{"hidden_act": "swiglu", "rope_fraction": 1.0, "lr_head": 0.00681, "schedule": "cos"}
MLP neurons of a small language model. Each row is named by its layer, matrix (gate and up: input weights) and neuron, and shows model dimensions 0-127. Each number is 128 + 32 x the weight over its row's rms, rounded and kept within 0 to 255. Numbers have three digits each. A neuron's up and down rows have the sign that makes its largest values positive.
A block is one neuron, or neurons of one layer that tend to fire together. After each block is what it responds to, as a language model described it from the Wikipedia text at the highest values.

L7.gate115:103130124067150099109090195132095177109136122116122100146135103093147143168146088145187128123084119124170147125178149110058201152105197103094129094206203118131135122101141121082115131145118119161128065129088142159164148170184066133135180176085093132092115199122179155127080083110153159059125137142115140114163117137132129143127177127082146130151147129077130133148163169135108087159127
L7.up115:092072121101084108148084164111177128091057059196161140099165093111106090183116131104092144148124125143150146141104135152115168123102079183119151109112178116190148200111122104141103170144138137191072149140143178086190099121135186099146128157120151110128139130137114093112101079122075114107179111075112127178149134082115130158132129114133147123133174139128161089126125125121140149160158
L7.gate131:162115080128177159121091073150097107158069171053112115131119123121171132148101133173132129153119112102177157128084122136136206121131145111106161088223134148146131170037169113100114126151090177139147141087174071123135076153095158115127123150123158133153118119133097099110133132157160122099127173182167174082109123137195171142135099099100075140132228173112151149150129115114197139134125
L7.up131:129070180156163139154149115108099119121091133179168092131176141157122197095145083176174180148121083125139123157094142161140147128101141107150106141148102164135052111150139215147081209153114159107125177154100133125096177167071147147077108173069169200092162141156111093091083156110145157183132125125184158121112151150146169113071148121138157137167163111129068163157144139102144155149119
L7.gate146:081087114138125156120122129132139129145097111139102153056102117109094099101107083154168175150105172136187093121173160145134131096142122077155134138142146163076044114130045154072089151140110165149115141103170153096194102075161095131141123060088148133181147116126105101066142135093167086158113158069099108103146153151110170194090110124160162137098186079134186146129127129138156145183150
L7.up146:131138118114099110129156087035091121158146172123168110138074165127150166162090149140144167134159174089086118109159133144114134092175131069144115145117054125123135147117055132150102156124057141192148156091150105141131179128199161185159131079136154131117148122113141096123135136137093146173162129165148134158134149071140186106157106117138124113097180169139159162119119106174164149130136
L7.gate170:078072111066124111163148067134098094076080081074126114115182119133154160113039183155104153153151169154164127106101126104116166139102056105097128079173066084113133145106096152070095135112196154154148132094168177143144106162119110163130149146095125145241128115129177183155151118153112118123108103113105120106118136128134202065129113134146118137171156103111095160130098106090120121172139
L7.up170:085108054104115187084086116130136160136146137162108172131130099077124146099092096170158137131142073178160118125149115198073146140123123084150046114159166095141199170094145075166090099196114129162128089148153141154154101116153165128088083134134130146110148166116122102182088059170172145117157102088081150150144152129143101161137098099106113095134161062107037166171132162121145125112081
L7.gate619:119075085126148098144105132156102106133159096129131096118121144092161170136118125183143127226124098175086158126082168140131099071111178168144106132145116125084146136089124081091106135168109160064132108122117136082167073146067131149173103113064094130140155143077165101165098069121118113145089089117100137087125112162145089090200145100124163113164174132127137121110132120155146101127080
L7.up619:132124052127103183082070047154100105181168123137120129081125074105152140118124123094168197149079110160148165127086069158159204139188202112112146126142155144094151136136089190173136198119171173131106094149128161078118179191170105197139099128138151090146078107113166145170118139105196136149103112161152106096142092136164086131131146139078139158140181149166128059143065175131114142111130
L7.gate844:140086086149168105155042109126138112133073118136187182098151127105120165165078110171062194134123131023117144119114050144102163092144144146094108080186099161145141106131100099138121075175168125122158072120169131047099152139096132163127152135091097197132111131074115154123034185141098099148087108064086108154112122137148080142059097113165114104185119147068133104126142091142162201131098
L7.up844:153126145153102142110051155155122173102101142117164122121113126193070106129128120079151153115112162160159154073052123163052116112106116137134121144135115124173186183115097141113145195123115131182093138114157093134170119118113115174119092136123116102097122148079114116167147133095162168123126109175137097059127109138081183196127062115163154202112145190144196155090109120148162091162082
L7.gate973:150075080084100148098123108115145112150158137091138096048137164129206130121103141104152118094151124122122131164120153082128167133115170159120106147118102095110089101130105076064145111111076150118170110130102082080101107069118140179155085157148171210163158086129153129132096164132133122115127155084111141138160138105177111122155090084163125149146154156159103100104116061124075175105077
L7.up973:158135108122125070126089172119104105154108123156130179148140179137150109132092126120131136179118203141135137066123117064116145103167099123121092056151147210056117130150118150194147118141176127158162171124129130149158113139089122133090114136120135126142150121154132133110130123102138086120127090068118186159128094161156143150143060108137175119100081194133114142219136138126139132121082
L7.gate1307:123096137161107086140201101126168138087186124128092164161113166159167132126097113130138058137118145206134130104127048165149174148149144162162099051146128135114116135084116149052109131159115147133112135121067113118086139164062104131133115174137180107168165097099177111144175152101126104124097104128128096079111176170148165157145107089139150147129152124144139126137111111160092185085103
L7.up1307:137127105102099113162149086153110121171113109122124185109163093110095115111095116218182126126064125138098162121127193133169175113202136112118162090138073205148102086087092127111118189137106150099125114086145160159110132115135156094116112068166078086121174098138163152163091149117134114111130122137182137152095158078130161091113148109156200164148120142168183104137093202102124113212111
Time-period word endings. Final pieces of time-span or date words: decades, week, decade, seasons, season, II, years, 1920s, the year digit in 1885, Sunday; occasionally other word endings (rail, politic, reasons).

L8.gate384:080058112161148162101123120205151147087118096165158103154175116045116143105091127187154078148149135134165098141117155064128178180145159103088142092162173182124140121137095121109124097123120142065128154113182152065183165101115179148141144072171122085097116145182105150139094143042079121131174170039122155097095191070151158131109145120186107124155154075140143117122110146136141094150125
L8.up384:107121138111137149163111151143155142121093165167135104114177179161135194138158104164214116204083121169154122124110062095100099173143123155093091138148112187148087139105096126093094128131120140113163209152167136104144173102157156173154148073111161129094110106150145163129090149146108127152161124106159102102100127105211104099114149129075138075134117143174102151118118155179187085122141
L8.gate870:094121083199172097126095125138158125191130131106146116159157201123183081125112132167143137203025130148151147147126103080173118106175125175148151134122117164092142088102126116104113156129128093119136104118100086046113176136096185106124097153099133120103163121140124225099100177102102063145042166106152059073081154147157174092126156103116120183123099103203156135122143153167129171136104
L8.up870:119039061137124174148134124206140118136131114157141142075136098068134112157137093111076147205114106106148166145143116095091095147084115164129109145074055121090171113098136119159136124121088176115109186115132106153148143173126090123130127113096128138081183170161136138082180142093077077161108126125107131172187169090127162137039191151080178107163090079168174125138055147097122118137103
Second subword piece. Second fragment of a word split after its first letter or two, before the ending arrives: b|oot|legger, P|un|k, T|ok|yo, count|ry.

L8.gate343:073166128141152128051074111187088128133163147099165157117138176116197073095169129120128113110133168117173107117123164122112176096135130152153135098158078120132134129123116096122112097172114112085086078121122147057097117119102089136130165099166145165103114058105067139127123133101139129118075182133136082094142111129090143151163135097163200125107165119144091175126180066170125154137174
L8.up343:143145191095124144097166104163074115126089152180075094078109140150135119097153093122111122089158144128143097073101112097136115112165091110116145197056107161131134112116165099145097182123127175115152124122101139118126106103079122049105142138139171125130098135132100085111154135096154149170145139134158103138154091140081079153050129139074175120114174070118120119167102048095160068090089
L8.gate947:114148177110175138038142099086089138125101105115151076111122097084147126069148147143127118097147156083123127163114081136151159090176164138136112075133104118125142099093096093161090107132103083142144060079091101106103123129156173192118105099168158142139195122118117142144000136171185152127107118128084123108108091107116189111092131105136105150149140145119069163162145112175159077077114
L8.up947:099130138076073149178112177109148098149157158126172114116085091127101093141141057124172144178125171131150216164080138106088105120115155181149119084140136084087105145111122159140109150149076123137109112056165158112132150134083158114158166141185126137162112154123158116184148162088104163152160159140086104173153167102112142147130113124149150123144145056127060168154107144106171135107100
High and degree words. Word pieces completing the word "high" (High, higher, Highly, Highway, high-speed), and other split adjectives of level or degree such as lower, mid, deep, average.

L11.gate140:111165077100060138107151139134147178112131114132162101174144136109186142120193149155146175157104145102201071165137115114130138054137139098098136162150115128107079069157148164088160132174131129092141101125141100136158122108144162154145102122121101090124089114171184151208178130112155154171165127176151130100108155147176079166148098106127110154115111139111173150122114110105102152112097
L11.up140:140171150118133159146096199169094102106175112140133143141121119079129088181103145093096136127144144112089129180159133153143161056069125097088152079106142130128112120084134080109108115113139156138100110111119118170135134142072174140118159163125106136090122107096098155111138090041068136119098131134118122109149079086097166172132114130115133161108098066138128122111095111177139089133152
L11.gate387:135121105138163130103124112110147133170110119128148192170103073132119175173176093089132073140197121198114131174114125122093131055140124167073074155139190147088158090155108174102178140133152115161118092112157120122090092139185091180129145170099118089068137131147079120189125164194114165120093145149111144049125117131211074185105137094150111168113167062110134187158132147127105111145178
L11.up387:130174165091071166146110161075142148153131147145130073138101070121124145095147096119142104050132100132176133142068144088141126053171167131133139140115165142143112145088152091135115170143063146171111166106129186154134090085091081102144178155174122110141152115082137113134089178081098199095149110170144117055177175123147131144139106119099136131163135097114127115126138118112094068088181
L11.gate447:091119111145116145091142138108192165089192130166132066143098132132131130136053166115186137185170203105158133100152114122061157119118125092107112136083149123134093168163163088123161159146067105184159183112121088104156101044070161100120147093128195168092167094127119143142103135142113117101100075139175118070147178108129089147161095077168121119147146105082119106096177114157131087128118
L11.up447:047165033160125099124147113093156131139106114149070131045150116094156107082135115131120118153152137202177123124131122157093163087166141052124140176127095154139110131151179114151110117123143108163112151140115155091135152124112112197131132138115128108178137044149104111131056149132136135183127173158101136121165094106154064128168093095169129123100104148169103168153108127159081133180160
L11.gate1278:179121126135194062125137159151107134176095151125085125125201120127145056185140100083166129127107139179163101086128104142145120092139141108114174166139125130082108161163080092092141157181161149141120090116101128172096122079158093152159088123138110120096124155102147107135175123127133170122108197140134115064131081181121147171167101101128112170134167103169121128146045162120137146118094
L11.up1278:108094133126109158139137159169091155116099152087133111144114151081110121097114140164159108044144141123090121146143097189083101102129108132135176128084101143150110118169113161139174111127175112146163165158113123117127155142211112145124168122179131129074167131114147094124124063110095093205175133141122154084071117092109148111142160094118175137123145089185110115194084127190161081127178
Subword pieces inside organization names. Middle word pieces of words inside multiword proper names, mostly railroad companies (R-ail-road, R-ail-way), plus names like Mathemat-ical Society, Cent-ral, G-ard-en.

L7.gate84:103163159115163116070075148140071159106121142137131175142164101084137126153144113128156191206097159160168145136117083171057085151161108151159113050171127130114078136156117120133150123107120136090114072097135116127173104150153148147240143087121154121141156122113157213148138161119171094147083130052117106083106174102113114095124169149086144120150147087154086157130105163154077149094116
L7.up84:151131083125099087123092155102146098163190121139085129109175075127155155100137084174132149097115124103128191120222145123105090202126137154118155152154128087110174172118136121115150099161149136177089162116100194126144096161099155099077140143133109171156128108197086169113133106137113104179119115152087133123165120094154156074155140150090121167120144153126092111124146134130155153067088
L7.gate110:127153164144128146115156136126145107152173103077088162074079165105126178097161090114194129113078154172164119141163113109124112083115105133155060148130098125113104043131130142140111120182033153125169113088126114109132119084184124079091099133105137143176125086092062143149145155126076103119093115136150097147127123135146126159111090097114154114143192190115202103168109143145117173055115
L7.up110:140152242087082056129173115144158072186149164136087183121135123080155116180118078142106122138095146110138147112133202101173074145164100109117140089102160201131112127109106145091117114149136134086136123098166157160074115095108129123130163123141149132117117118100148153133114182139128093144120125115111129088167068142091114171100088118116107102151165118129143120156140119161152187092154
L7.gate422:119146118129128164115094115167147166134146172129129140158135112093181116138102077146180140173115102103141107209143124118084137125183172123105082139148124111135079109126142102133081096159124126123186120168105111087198166131113118113141158124140151103139115097113189094127095159136064137137127153091188129149165115148127157114106088087166199216165108122111082176117139156169092106089105
L7.up422:174169166118144167175191158135102166143134079188098169130163127159127143076129099064160161138116129135097144137105089116098123126129134141131067171065178131132132082173183168145126143112132102177127135129165096136171176077141153090167190139159124113130122188106171099121095165140075137183153187112163088114165106094062117093092132151107106134118110100128115128113126198094066159110132
L7.gate631:102153165122102135116105138127115102138086141121095140149184121070154155095118173142108137138142099082138132135134093139115122129115133110132111163142180110132120090134031159113129060067160141102179148151124106141117131066161132127149082111145072138120143111124157198115096102105141134132147168135108076064094116126129060170102178099113141144089124149094097134165189194122151191075140
L7.up631:140139129175113139072168088120143121093133132135043145183105134070135151110105159152120116146132177111089101116150185124190236182089142086109082121135132110096169067141117123093116104121073140109219071135155124147161198071060083093141164122208108115104125153128200140149114117118122120123127125125116129134149123129155145096068149140107128150148114163140137173154044163116058151103138
L7.gate667:103124105136144181143132105151066136161098088089150058128103120142215178101106143150161105103101174158124071139155086168100106175119116148121076096136144133153096137110152135058138103112128114115141121172130130097110122160103095125148154076145119150162112086070128153142123087113130122134130139101088117137156147133093081125120062101113145150124087165129061101133116124175136117107060
L7.up667:138144102113087164110125126151145076130112169141161147128110118147137125091093129112110108136133161127143064116148155092094150178116131139207178122119065203062183119108110127138165164088068112094130083174112132138173123071160146153125112166111100107121089102188105130121159095125110112117138149115128057152170122086183110112101173134111151142067135197087102145170094174126187066115157
L7.gate713:109146156148160151087083120116148075150167132160100163155107191118125124102127075092075176135086163122154108058148130118166150120175125133122049109065125116170120133120154163096155096106121120089088110169143108077215112119128087146151108113107106160123109116177187130139148083101097155144108146090166117124142173125159175134138132127170131144160189168168141160091121117131169079125097
L7.up713:132146120149112144102151133115129144134119112149113160106152128141129075145145139098135074189086164074197066117157098121124105134142160076136122135123110139115077147159119156083133120158092060128161111118125142124091136140082137123191124152154131119114076156161104164162076112092135143146098133148150163118145149175174154176064180158053091136078097154123157102139096095188098205145124
L7.gate763:141081102104112176140088133106082087059093129092115133096149143136131128122093116139091174134132172146160075166150138157122118113151081128136117181160153061159092169091128162096120107111144119125152169089101160095136132113102117133104141127097114108161097164175099097133143132119150179154081196134143111144105163109122199165116164075147128159199119141192115141127116164160182118129085
L7.up763:132163078135129150107173166102127135176087162112128164106087145102147194201158176118135083095175146157114093099164069151058184131128100120161139158105163103124177141074148182089135129130093172131122151148096112177125118117122062124122130162121080130094131098121122107151099131137108135128144134091073141140107129169189116153157136131149114140144110070142138131130116110102164157156100
L7.gate1161:120098111087183128144156143125088105104172128130104097128095092071107131151144128129140112179079137140133069161164167120115112126141159105123157118139102119147150094136058165125182058107102122074147133114126134147204149177095127118132128105080156141140151115158146074173159092063103031135071180148088127121138079181085141092129134121105134138080104112123223166179133156128126177106111
L7.up1161:197116114160138138065153129082079162102082139149132148148187077126111173168135080124082112156144123130138158136162088090101117100092155127154162151138114213078132048107074083145068128114089100162049068157111117114138042075128136103118114136098116138152078124157146180122100121136187111199134155188172099108150098125187112120099123114084126121170161110093083163134051168171112142148124
Second piece after b. Mid-word subword fragments just after a short opening piece, usually b/B, in ordinary words and names, e.g. Bu-ff-alo, b-us-iness, b-oot-legger, b-ir-th.

L8.gate520:106052182131088101129085141074151101134102122133148145133175112118185136153133107182100125174136138147173110129075147138120254155074181106159148109129180146088126119062156150166105110161129130098093115203155046130127145100076124129156077134128110102163135098085101074143100086127125087155102167101204107114134123154137097122140122105121159180151137177127147114133135075148147072193117
L8.up520:127134139140091120085105140125143087205117158152122145161077156100144166100146102141243087078133152106197122087107163183096175081157100101137067093139141136146136192105132124160101168050092128118124125106121151109158096113124166108119115123155159118136133124097143155134134090129138117121124113144169224106109182081125100169155133133121106177097122053114118163147086109138104116027210
L8.gate718:067126119158127144141045135101121152164122142127187124145155162082097164168101080125159088125146122105169175138094132156159116091129167086144066096152113092214100100197171124081087066051147119126115121137127101128112133146159077205125152140075152142124151111077122162111095120184091144119124105156127098134160142051109082105189160101134124140122109147106092155143150080127104104105135
L8.up718:122086072163117154113152147123128146171075203066166108195134128115197168100189139160177151116112087117101151082116158115124091133138137071171092131092068103129108156116114154073126139149126152057106097155096185166118139102191136159175148102113098120100157151136124138146110106092142119161084164136107137146186176117123126151129045140093099147073087110139130129123120050117134159144138
Clause-linking temporal connectives. Connectives after a comma that end a clause and open the next event, mostly in biographies and narratives, such as before, and, during, until, then.

L11.gate999:141097117063127177087158130143131103170084122135085136153155195131130155100081125134126128152118132147129071138063135181086108158184176087150085103135088154152119090149169117159102144093115128132114030115094116068142108140090101154130129114110107099127138136170133170106180070157172099184093127113121159136109086154178132127124118092118133188109114107143135120107090139153093127163135
L11.up999:079150175114143155048092163100193144122146089085121137166113087135162125093083181160102144090092138119113091159139122128099137161154135164130149155130134148185085076143129146065125132083150185190133086092167168102142161141161044127120137144127113114142066082180129130160075097124125156092078128154102123115119147139151191158109114103163202091178085159159157171091135165216124115173093
L11.gate1270:168111167114148116090106076189133094107102086125101094095122107125076103123128118166228082128127151093118140124113142144109162115164107148171157183117115117164113095118100140121112153093068153161063146145118127126145133105122142090126129115096118167082189087125159186126095120136174145115098173123137071046113137156141143152181091083054139151133131109126146113095158078114138158122193
L11.up1270:125165129112103108139119179137185145151177073176123162119121105070091096096071139058162160178163159110151145188162137133090186129150105138181143100111153142148135113182114133157157107155165192046090169077103061150104149139153143090105166121153172117101111115117076185112163098107174125167115076086128154112144102182197125077081159123169135154177133095154090143089081099127046103152135
L11.gate1289:134150123158128145046101159159184087100140099090145133159085178149060141099070121096143119166194131148129082102116096189129158119147130126196133095148105109169081112099129156109133116142106163158148099156083142134161189079203127140101094110170176100101110102178106138114145093201161131143126068132099124151120068163155135127105103104127109117132126108159123132124162153145125103092112
L11.up1289:115137100130103106111143190127147167188137182130135122121101109099174106169106147089155124100124206133146127082112080131163099114092094163119179076119155154174157107079165133097134139183125220119131089115102128130156145153179144086209111120135146111056109100182145139144085123170123089152081091131145116145146136146126078167109176114090136114137180120101123174066119116098059121119133
L11.gate1299:126131113111164190123118047112142134175144117114111075111133207138166085182173152153101189153105112077204117155150101124148158155116097144158172128130114145158105124160167134102131145107153090081122088100141162113108200134150180116187140109113131128115090090107115122149133114162120122078105125115165157167160112153104146170100092090159104118180158181115101150111119097201110111188061
L11.up1299:100090140124088143148119080096169132143071178115141066171184180073074114162125136170200118159180104194127162097098147180202122110109114141147098082135120089093160117112125143126158093153177092166144121097126113123114038117097080096137098127065153123152091142125126129069097093102131079137117073116113093179151060120097144167100079158108077148127118098164185166132101075082087106179146
Mid-word subword pieces. Word-internal fragments after a preceding piece, especially "h" in names and compounds such as K-h-an, house-h-old, Wall-p-aper.

L7.gate130:136139070147117087111117099084116156130116200131136130104098131140116141076124099112116152136110112063116127093130114102159159118155193146161140094203102142132145050066138187142079093147099145074107065195131149121111101165160092118094111062139104149088117158146104090211109121172151113174075132083111140166149131154152106132188123121125113140129174104081163116177110100169070155094130
L7.up130:108132123138116159097102090117064172051116142127093125186101211153156084191075190164160122114104133116103170170131169133151135181125103195158145129080084144134157071133117134178157181096091114074163111100155155116092118066134151170133174189154129134100165116173054150129127105091131132127107099113126151136056137149114124148158159128194132128119105143080108126168110114169128057096163
L7.gate322:156122098124129158139096120089161165168071164102134027135122163204084113130111131137177123123117173142147109182125143147106084085127155158093124074169129134101151124119100127088129170129113121092070103098136129106138142068100105149129164132144147099115108078151141138136191138042116151131116169101095100135077128082090194163095053091139089090109111122133129148175090123169160119087110
L7.up322:145181146099131093086055135097126072178150156123088066165162131130133094148126147128129143117179102144108143118158158102160137108089126154166174045106169186148102125113050133148110104146092171127114087140147113095092110090106129137166128127155194090091196130132120165144114123085124174159149114132177157164125089128104103131103182118199155127094089125199175140144095065117148155107167
L7.gate448:076096143121165144121111106137158141150144106129172123155143143121136082097144122117144135109089164093105131217103172111130156071167204115042142071146120141121107123101164117136117152145115127087122098123117140090144161126094160153144100101150203087103184123181107136164138115148111117084123115074136045105092026112139140128151166110179122154078137145158110141167124155147086099133150
L7.up448:100093087151128137058111112167126123109131148171082093073126193109079093092076118132097138118113121161090148115175113127179121127139156115118168142174122140167130109088080132184164180139082076123110116100111145087141106079100135090122148122170142071145120148062128143176085171087090104111119088106105071171125105104121102142135100151127157151063123081088084141140159122162101131125162
L7.gate526:171036096148162109082072158134142117129074099116172188113094147128096117131166152118101075150141137114144141139079134174099100129132170102094132142151096158115121103148138058136123122112148110074142091064067106139149126116167181155152072118116110138083148119151245132159148156098143093125117094079132127113170111155117116114199161134122192170114131148087141106184164184163103122176109
L7.up526:138092120125113078126157115154109127101138159120164146142117148137091161168127130092083105175107097081090130112115065104101148144131157084087170122173106108179134063115147135139070157126157047160122104184141161119147101143130146077112177132133142109061117087144148098113146139122122100140152107122152177103139091169142159185155175107081203149118137135159078114056189150147201164119108
L7.gate912:102073135111105145160145129165140166122110096099174138169165192107160143083227113059137134174090128159193121161100086130225117131227155102153091159141092101170188153164135141123168142101117137148124060105106173121168146157119138162139103125094119056052121162110105171147111173126131103094113115157121114155151087064132154152110138116126102180105154060071135125090096144143107156128141
L7.up912:134148153132050097142151152095140125112110097141036131052092122123109104084108163127065095125150118096112082184112132142152152129106130154127138179179140137114085024072068138138056159126153179117120127111101112128116158182094156115147104094168169132133113089172101174139206103088179166140152110063140091135145102094142157170093170114113145135140081127131129164140083121151139089019100
L7.gate948:105099113116132210109089141178126100104116136105134142126162191146152130150125106139125122155064137147095082122056127163148114066148137103123157115123145122127116132127153195187114148115115133125132195083140148080107191125120111151132164133190137127152112115147132158201158143191113138045107180081134134129118151137153172185131129104139092158105163183116080110181120107086159129044131
L7.up948:092149159109245115101125129125113107159071064114070118147156195101129197072114097104132125124101156142191151141197116110159132118107130125175112143168146129133081106157170153133104154108126092135142142088123108155150137083105113178126093126155112167148097177151103154143080182090166153112067180149165123095134086110077148165073145170172115106116111114146156103142113084175162185119092
L7.gate1049:123110085185120155109081130107115152186044159119152093120107116112103155174098125085088055141129174165187080094117168177140087119120165124090117169093099139121142104173123100107111112080122181101150151105081051082136055104160099118123101137164138144085135122130085097102163085147168110087101137130112151165087098103129095107162114099106170163153093126112138150127158070177143105082145
L7.up1049:128116104153152120117050094158076201129121128130097086134151143151066096157138145134148111096123113145102132129092091165146134162140166148165136138057134082150081090135122110123107088165101127134124121167141019076087088130116138143103141124143145124091101150222116088148118133110074124130108122053129136111178134132097183146106138111112148153092110134151138164137047062109122117162092
L7.gate1187:109118146122167173113117139184138137110052084118159055093089091220141128131116212121103131100145134125170145123106134111153157148139126130122093122127089160198063128107116198127107143173147114153094116134133091111110108135133128103169151075180132158104066142142175114109096095161153176143148104136128057075093092100185070133111095092146159128121134147119119142146131159219152112124154
L7.up1187:066204093166112138147143117135104209148136093112141079144098189132106065065108083139114096155125095108076116099108104113165128174129081127155062134177078155111148143142104093180105181083087115067044113108131107180149146133204174132106162150086125143137176102161108123148127157134128118138199147160107144154123118184113122083116080121145123118109117149024074146105161113130165113169159
Mid-word completion pieces. Second word pieces that finish a word begun by a letter or short stem, strongest in H-igh(way), g-as, med-ical, also g-eneral, tr-ad(itional) and high in compounds.